config = dict(
    num_hidden_layers=15,
    hidden_size=256,
    num_attention_heads=4,
    num_key_value_heads=4,
    head_dim=64,
    intermediate_size=1024,
    vocab_size=8192,
    hidden_act='tanh_gelu',
    norm='layernorm',
    norm_place='pre',
    norm_eps=1e-05,
    positions='learned',
    qk_norm=False,
    attn_scale=0.125,
    bias='all',
    tie_word_embeddings=True,
    parallel_block=False,
    init='uniform',
    init_std_qkv=0.033,
    init_std_o=0.033,
    init_std_up=0.033,
    init_std_down=0.0,
    optimizer='muon_variant',
    learning_rate=0.00955,
    lr_mult_o=0.845,
    beta1=0.9,
    lr_head=0.00731,
    max_grad_norm=1.0,
    warmup_steps=200,
    schedule='wsd',
    decay_fraction=0.655,
    decay_shape='linear',
    final_lr_fraction=0.02,
    batch_tokens=65536,
    max_seq_len=256,
    doc_mask=False,
    train_tokens=902600000,
    max_steps=13773,
    dataset='wikipedia_en',
)
MLP neurons of a small language model. Each row is named by its layer, matrix (down: output weights) and neuron, and shows model dimensions 0-255. Each number is 128 + 24 x the weight over its row's rms, rounded and kept within 0 to 255. Numbers have three digits each.
After each neuron's rows, "fires before" lists the tokens most often just after its 100 highest values on Wikipedia text that the model never trained on.

L11.down746:102117122128155083141118078102116124118073182127122149117140101117153116146109084158128125094162124127132133142118182155150140140118159158129109112116109104148099125098147128152122073079108122161143117108086149160143162119091161139174108130144177114143118108128180100179119158129136120145179137122182117120131132130110097125144140121129130120160090082150138110137152121140166082106135096154106130133136174092134105102182175131131124134103167139136138143111167150135109130119093119160138110148184143097132126172125113116090094136115142122130107134140116123151116117102101132140117121155136122149110096093104169148172122146170109130089065090139100104117139138113134113139135140105158119155139154137134129138099156099138129128113101141105091094137141098135115108164143128
fires before: "0", "3", "1", "8", "7"

L2.down470:143110059092088096146129107112119101131132146114148160125158111159126110140166107169148154141084165115139141107135122186137115146161116129159142139104142082150152122115127138132135073091132145106131095197125145094142093145130143159128082133104128144073120121099144114152113101136148097134125144118105146113137145073168146120092148153110120155067095149156125093140123169140127109164092125144107122091124133124163103157158120156121190134183161129094115096135113104146154146151133126145114089101092096118150110119159128153132154115151152120118091122123146148108104149105143137137085119123118114102125153117120140151172116127125124142170159109091119109105142142122143106140121141097135168136134108147146133121142093103085126139096155137112136117162126133105156152117182116
fires before: " ", "\n", " —"

L12.down494:139136086145104135141147097096192155142142118134103168133140129142145125109133147129075075095117074139188152150147111138111109076132118121133097148124119129118138130131143103089133092128117147128150108137135179184122115142145109134125159117112127108179121146131131118137144078079097140123126135138108142123126130080143092096119140102139106130134133110111105101145135167115123162106156091132198147140100134154130130127157145124142093116126131133119119108130105128144120155106085162123115120129128193157139116135186112111100109078137151125118071117108118117109129127139122120127118127189147133149105155137098126128114146119122154158154146103146127155126109123124128158090131094094142106155160110150093144117164170124191091104184149113136135100169118151146089115137132099
fires before: "0", "1", "2", "4", "3"

L8.down323:119126105129125112129129114098118154097144118150139123084160151138107145102137124119153115129152163135187141149155146131151117140143104113103095139126116167120129142081183134156106133138177072103134169123144092145166140165133158152115123111101147119103108109130148089140110131112156122106091133138109111139128139131116081119114102136100167123143123148143140129165144162100159135061123175136131142101114107109134153132121106135173083137110151146104123150126133161077164147158099170161138140103125112105124122141123127133096143092128103157140077120090097157094130124115110159123094152154127131118142150157091113146124130132130131107099101123133172094112115067140107114141072112137137134099182153173120140125136169135128117139094151088152161114146148154141051127111115140
fires before: "9", "8", "2", "0", "1", "7"

L7.down926:174132136106137168118125153148136161131148101128143121169068124184109098125153145118144111135115127200104114095071171133145108104136175147124139072126139149123125087131104126140118139134166133072147129123122145141158153139103128148140140127099131150087143134149085093097123140117150087140087130124133126118115136166112133127068124147124106088152131132160135079154135138077099131124118162124140108107115144109144134142105157109101138133171169106110109122113113148162104115131130124110118120150106111122117169138095191135132135098085099151110094138136100092139111144084165150111105139094153159088113135157129116130090127139125179108131129149115119159155141135148125111148121097144118127117142174171157099100146129112138152119164174114132068126120124141138096140129139145
fires before: " ", " the", " Democratic"

L12.down582:111112124156138109104125149105149113113183075086112131080114104166092146138159161136098157132190117140129138119123140180134147109101106116154124143116111143142160133116151076164133085131155121144158133092108098118127117128136139156115142134135125115149145144124096092135101128112115106121112161137171082166130121092140072117138121140150125113142122122149114147109133179109116147085119122094124129123087158122098134151118111131143084116113141097117103147082155166118090133153159122112174174150149141099130111165118167132173115152107109171177139173127105093147113115117120122076105133138120158163108196161107162115124155145113163118130157111160141101087113134126141127112130170114109134135127155164145130129131076120165137144139119129113115097094101123114123098122131123
fires before: " |", "1", "2", "0", "3"

L11.down495:141127179168109168107121123137151132125107124124139138145102092132152130128162070134129143147137137137127116148142180127098177130126101106141122121101116154190150129137148091083123108115146136110113096145152156083120141132129140139143155139142151133105134103133133099152078157149110110155128138100147114127117120132117164131178110118098085139127126135145138143139092173136147133119140175146110146142157135135125121151120142114138073150115175093173118150125105162130161109135115100109144138138115170123133093097110147161084108126124175129066130132149113142114137137131077143086083153121119079128128170104125125134113141144110172135090098084104161128124120142129102117114183152144072118152130138090114158125093117161101117130150134092155072107119084110121117113172104125
fires before: "0", "8", "5", "6"

L8.down834:152123161123079137101135119091100183115166100138102134137118109117113130129139123137183084124145149148106142110102134151104131120145123100132154101063100134129144162135164125128083157154139122099122138148145149092120106125101165111104139128136178139151106118133099085119141150130150133093043103116109149144118164125137111117132126177132124133137106113164104133157161098083151147144126186154155106118126142146131112134083118128131138142116183122130122144147146088127142132139091133144122145120172131196169138112141105126079121145090163122110104134173127124130100105148101090109107085108147131121108119156103105091130139093115139157122155130093135146138097124122154154102103138151139114167169129146118130133137165140156133122094163128109155099140136177115069128131119122
fires before: "3", "0", "1", "6", "5", "9"

L6.down77:165124143142108102161137137132124115095179122118115119117144131144072103156147141129140114148103147129130131117161124124108132098114141145134110122138107120142167109145072114176117142139099148143131114127126163145117103148109127148096128160175113135159097120069145168148099144134153150110070146114146092134109104154101126171160141128110151083103139120116106112149099106129109119124132103094111098100129110135116142102106144129111105160120083113092109109164143091106065125134115200157147124114119147136127124175128117113098132123117127126142150144081161147131145142097139139144120112156122182130186116098100177162105125119073108117170170125122128149157113096122173117161086148137084129108128110131185140117137153085148153149130140142137139139104153157150125115127096159
fires before: " ", " |", " of"

L9.down663:180180119121077158127162107092109133121130162122120140082132099173139106167161118167126102150117147099110097162137123112115137135105074132127157130145139113133146091089146072115124140109111118138139119119152134121122170091180112120143123131135148154119135131163103107127117168083130117112135093090157094104128125142119140128158129108127120124136130092109147114081200163184128126141128129144146143132146130136128113129103114077105123131121130115123149098165147190194099100157116122088119183176164091165129093136110123091120107142135142149156127109109144131142104133118140123122155144128145078147109124118099096116109101148134095121118131148162107152151160132109126134126053132121131119148147114124120131131121079145113130145118131142146133166087103154105139139142140156
fires before: " |", ")", " ", ";"

L7.down367:128163137181128132110114136118153106124132148094102107108141133113117159169134136092093127122103149121136162162130141144102157117096069109108120067112167119107126130076152135154161158094157089144107137126157089116118131152135110139084134130073131146126128122144105119139165176121105115072083134085170145141106134130099110123108161108078153099121101129128103162123149169100124152107115140135136138138129154128137139062108119120130132153120175145142111139125111129117135129147127182075150124142164073141119169161105162119085119103149183085154165132125138180119103154123131163108165146133108111142118113120131069131140118115118141141125165143121098134166124148122129132112107164115142143138154143137092122119112132145114125113120144103131138125140113094122148121163181130
fires before: " |", "\n", " ", ")", "3", "6"

L12.down383:132171114111146121126094137121132146146141136097112137121062107132139120123133136122133120119096144143115113106144173126119121138140144140122155121159159119108126134098132212179144173092140077138135109144120106157100138126119132164129144134123161169149113127080111154097131154089051109132121143146179119124103099152122101144074131128125169151112134107135099113155147143119118111140126133100166139143073120104150120099116138102132119115112132122134119115158115155090088127119143091135096092118128151117126117107120138150145150130130147103162156099096150135128166103128142130090138113140127138174182129061130167080159136147110090104097145183126121128122115102099145117130065137107106151124118127144116131150140119123139141117129143143183155187162109135150111133116171152
fires before: "4", "3", "7", "5", " ", "6"

L11.down593:115133148112141144087122119138116093142133071147086133093070092109124116138147122167112154125143101109148088125127138144169153138114135109108132118126086121145095143112139103152121125137136124110135095133179155174101143159130105147136111136142140121122102140090152087176107175092153147125126109128171111128149135124125157076141109084128177112152122135176110138129127184119160140135134092165104173102105127082144158127158122110119132079113108128132096161136097120115154109176114149081136114111149189145115102144109110129120123109127113092105133119129146095135102110137141095137106163153124158108118149083123117131154092096134174117152107127160139142147147176145103121107129118137091121103140201148129145117168136152074155146157110127136118128124152136137138106149118140
fires before: "0", "5", "3"

L12.down215:176131136106114123148176120131110130120137139095161098150152095163121091131139126101142141125098169184125152121124116100149069148131107139128150128122104136105146117125067145167114134139139111144095117128143123163166097149123101202137158131108078126096136161147091170137108153102151121120102173090085101112128115127091118127098156123137118091113134065140100112145117138112111114161135134108119159113123138115134141080128133112139150185148154142120140130095124098114087118116142144102135130116144148117149088120129140099141150181140150107116132120142161089166117133089129160142127145162138154137170158150139126114112121113122134128088159170081150090166123145097090087185138139137139114128153110134132069118116131098100138139092148142131133147149105136133157102141130124
fires before: " "

L8.down765:130077122120155063157104143091117126058108121143133105110143146103122088105117165153151104203120118118109106119088105123115142122145095106102142138127097155120145139096130138160178129126123137144134143182139167082166120206156090158140125135132150123176126102110153151112105106147130111137152157152083145103122137117105102113119098119119149053149138140148123164093128102113138156142156166156112130109145127129135144148124112153098098126153124096124157106184106121143112148103165091154167105104131146170132127143133147147103116109105072134161084093107121150146100134108131124139135101144116158106129140139147156130159124103130121128105130133132142111130129113112118112132135130129138105122138138136118128131151114166122169133111141122156155093085135148131083120091171147
fires before: " |", ".", " ", ")", "9", "1"

L9.down353:148122149146132077154159118169130153099130142122116108112151088171105110158111144163129171139138110148147100161120106104118107126147106116123133134164139127152154155108135147112106128153179140175134130128099133166096173159130120090131116093108120116076130087164148082114156162111147117087105125090161149174104104121070105142138132125095130140148122147133157111124168124094122102108111122129126143136120170143113153139141112167130219145168101102147064131094127116146121129150121087104146127126146099147158161126135153088126131153148132109112139101143140101052158109156101128116130177105118112105128112068123117128131096111133101152141114117148124138132146169112137135131113156104129099149116142162086103122120106141104131165120119132135105154132121157106127133117124140
fires before: " ", "\n", " |", " —"

L8.down598:124093128127127135171141143153107132152130121147141161131173106161124088107130147127107113117090105134097138151109144070120099128134170123117158126132190139122105150127151111151143128163122106196151147099090117118132131140195128169112098150103139086120067113135111182142106174134114105136087106121136138144127109131119062170129074137143128112137109105088134154147126143163131137116144158112121146111078154106116133082126119127109129128172126146136105127090119132091122109128109166149101097158147137144172138112102095125144096098131132130104140127103138098127133147134135170149123138118079146139136161152168142144160136099104140125130147110145132114132155115178130095162164115133119141106103125153106096095125132112081085132124169126135145157074117133121122116144171113
fires before: " ", " |", "3", "2"

L11.down244:079157091149151126113179090156098107109147112127120123132094120141147113111096109156108109134113103085173122114146116135134107152138116103118120126103100091148169124145143097140128084119140120150135090118135106167155174128142111112166144128156141139132114155135149112118114163154084115128096104118123138114082141152108139141168174123185124127102125098115053168101127151138122111048114140162156128109099120136164112125124150068147131108127113130120120178129098132173163169162116130143140105156149167120133148179147129104139129165111109117090143128108148143121141126125089148149132131133094093110096148128099146137121143145142108151134150094155182133147154164135100108131158101120134152097126136108092132148141142096122101109128116111121104126157158118117133135166096175
fires before: "0", "1", "5", "8"

L9.down145:079129130154157140148155132120134099093099087156141118134132144123135150162134154135101155132148129180130130128125149085119106130130106136159116105144066145144119108162128135128061123124125126173105152098153058131111113139136100124159133175102109120133117106148118111097130102096162143096114185111094123075112144114138060107109120108114090160145136118092118155121102092120101111166129107140101119132133132137134121137167137141101174125133159076069105105147121157106111119144124157093138118127146150128154089134136134125134143103131138125146115206123156111178136118159130149116137152140101141102127108131100155148149126175132150109123157097126147125142116153133125135120140132137165124118125125115170175134127146108148128115091159153134152148136141165152087098111071153
fires before: " ", " round", "q"

L12.down992:131136092111105164109136141122125139107136097135104118107154118142092110127127113164101123143149165104109093081136138116137134109142104091171146109084134126109127050141154157082116140112156099166127136182166115115139170143146128142125125152113178141160111131102162124123106131144102074074101138101136130123132133137115164112142151082101116146112106120148073132116123114161137114172143165113136124136145091103112159119168156085100088110146143100125125170098118149114196124137139124155154119173136134166144115087151125128135085114140165131163149118130109135139131143143107155134145174131112131141099138157114112104166143064123146149115129129113074111125112145097158140158121116152129122139120121119102120121145134150112135131150132108143136134127090113126116154108215131
fires before: "7", "8", "6"

L12.down556:137146142134083130147114082118165141181106120100143133156118137155147113126139164115132113144112169142154112131134113099116131158101148107157123130148115132146130119122145136115132118128161128135108130097119152148123100135113157147110091122140112170148105184150102135092152130109113125124173109128144145145145110058138156141123154159100134099137095109123158132145058128122107106077161131151121141080154081097120164113104129114107101125150103095158108134130107114153145110108119102145143075099179113110109132116164159153097088127135144126085133129187154153107141144123121127117150110110123114125133121119132120101139119111113153094090127104127124122108185167207141113159116138155116135112163201143141129136123163168103147144124115119128122099101087157148121116154089088
fires before: "2", "4", "1", "0", "8"

L11.down794:090174149129112120134131150144098133129129149146159124128142108132126142132168107057090105083122130105139092170124149126169125096093146147131152128156128130110146141057118157133091117119142123153075127114163141139134106144107139146115102157149160146176101151107096137135118119155154102168113068071129157159130102140097152106123151122169106115133099103134099140150124113125126103094103104105119127125116137104118136127109107140096137118142123162100115144137121124102177141134119123107129125138125106168153084152088124124125118105097173162143166130126129126080113138126122131103097135077149123123159148116154146149135174110132078079182138100108150111125146134137095157127132135131124128159158164156153199130135110123144150114115153129123116110138160119088175106125163156
fires before: "4", "3", "5", "6"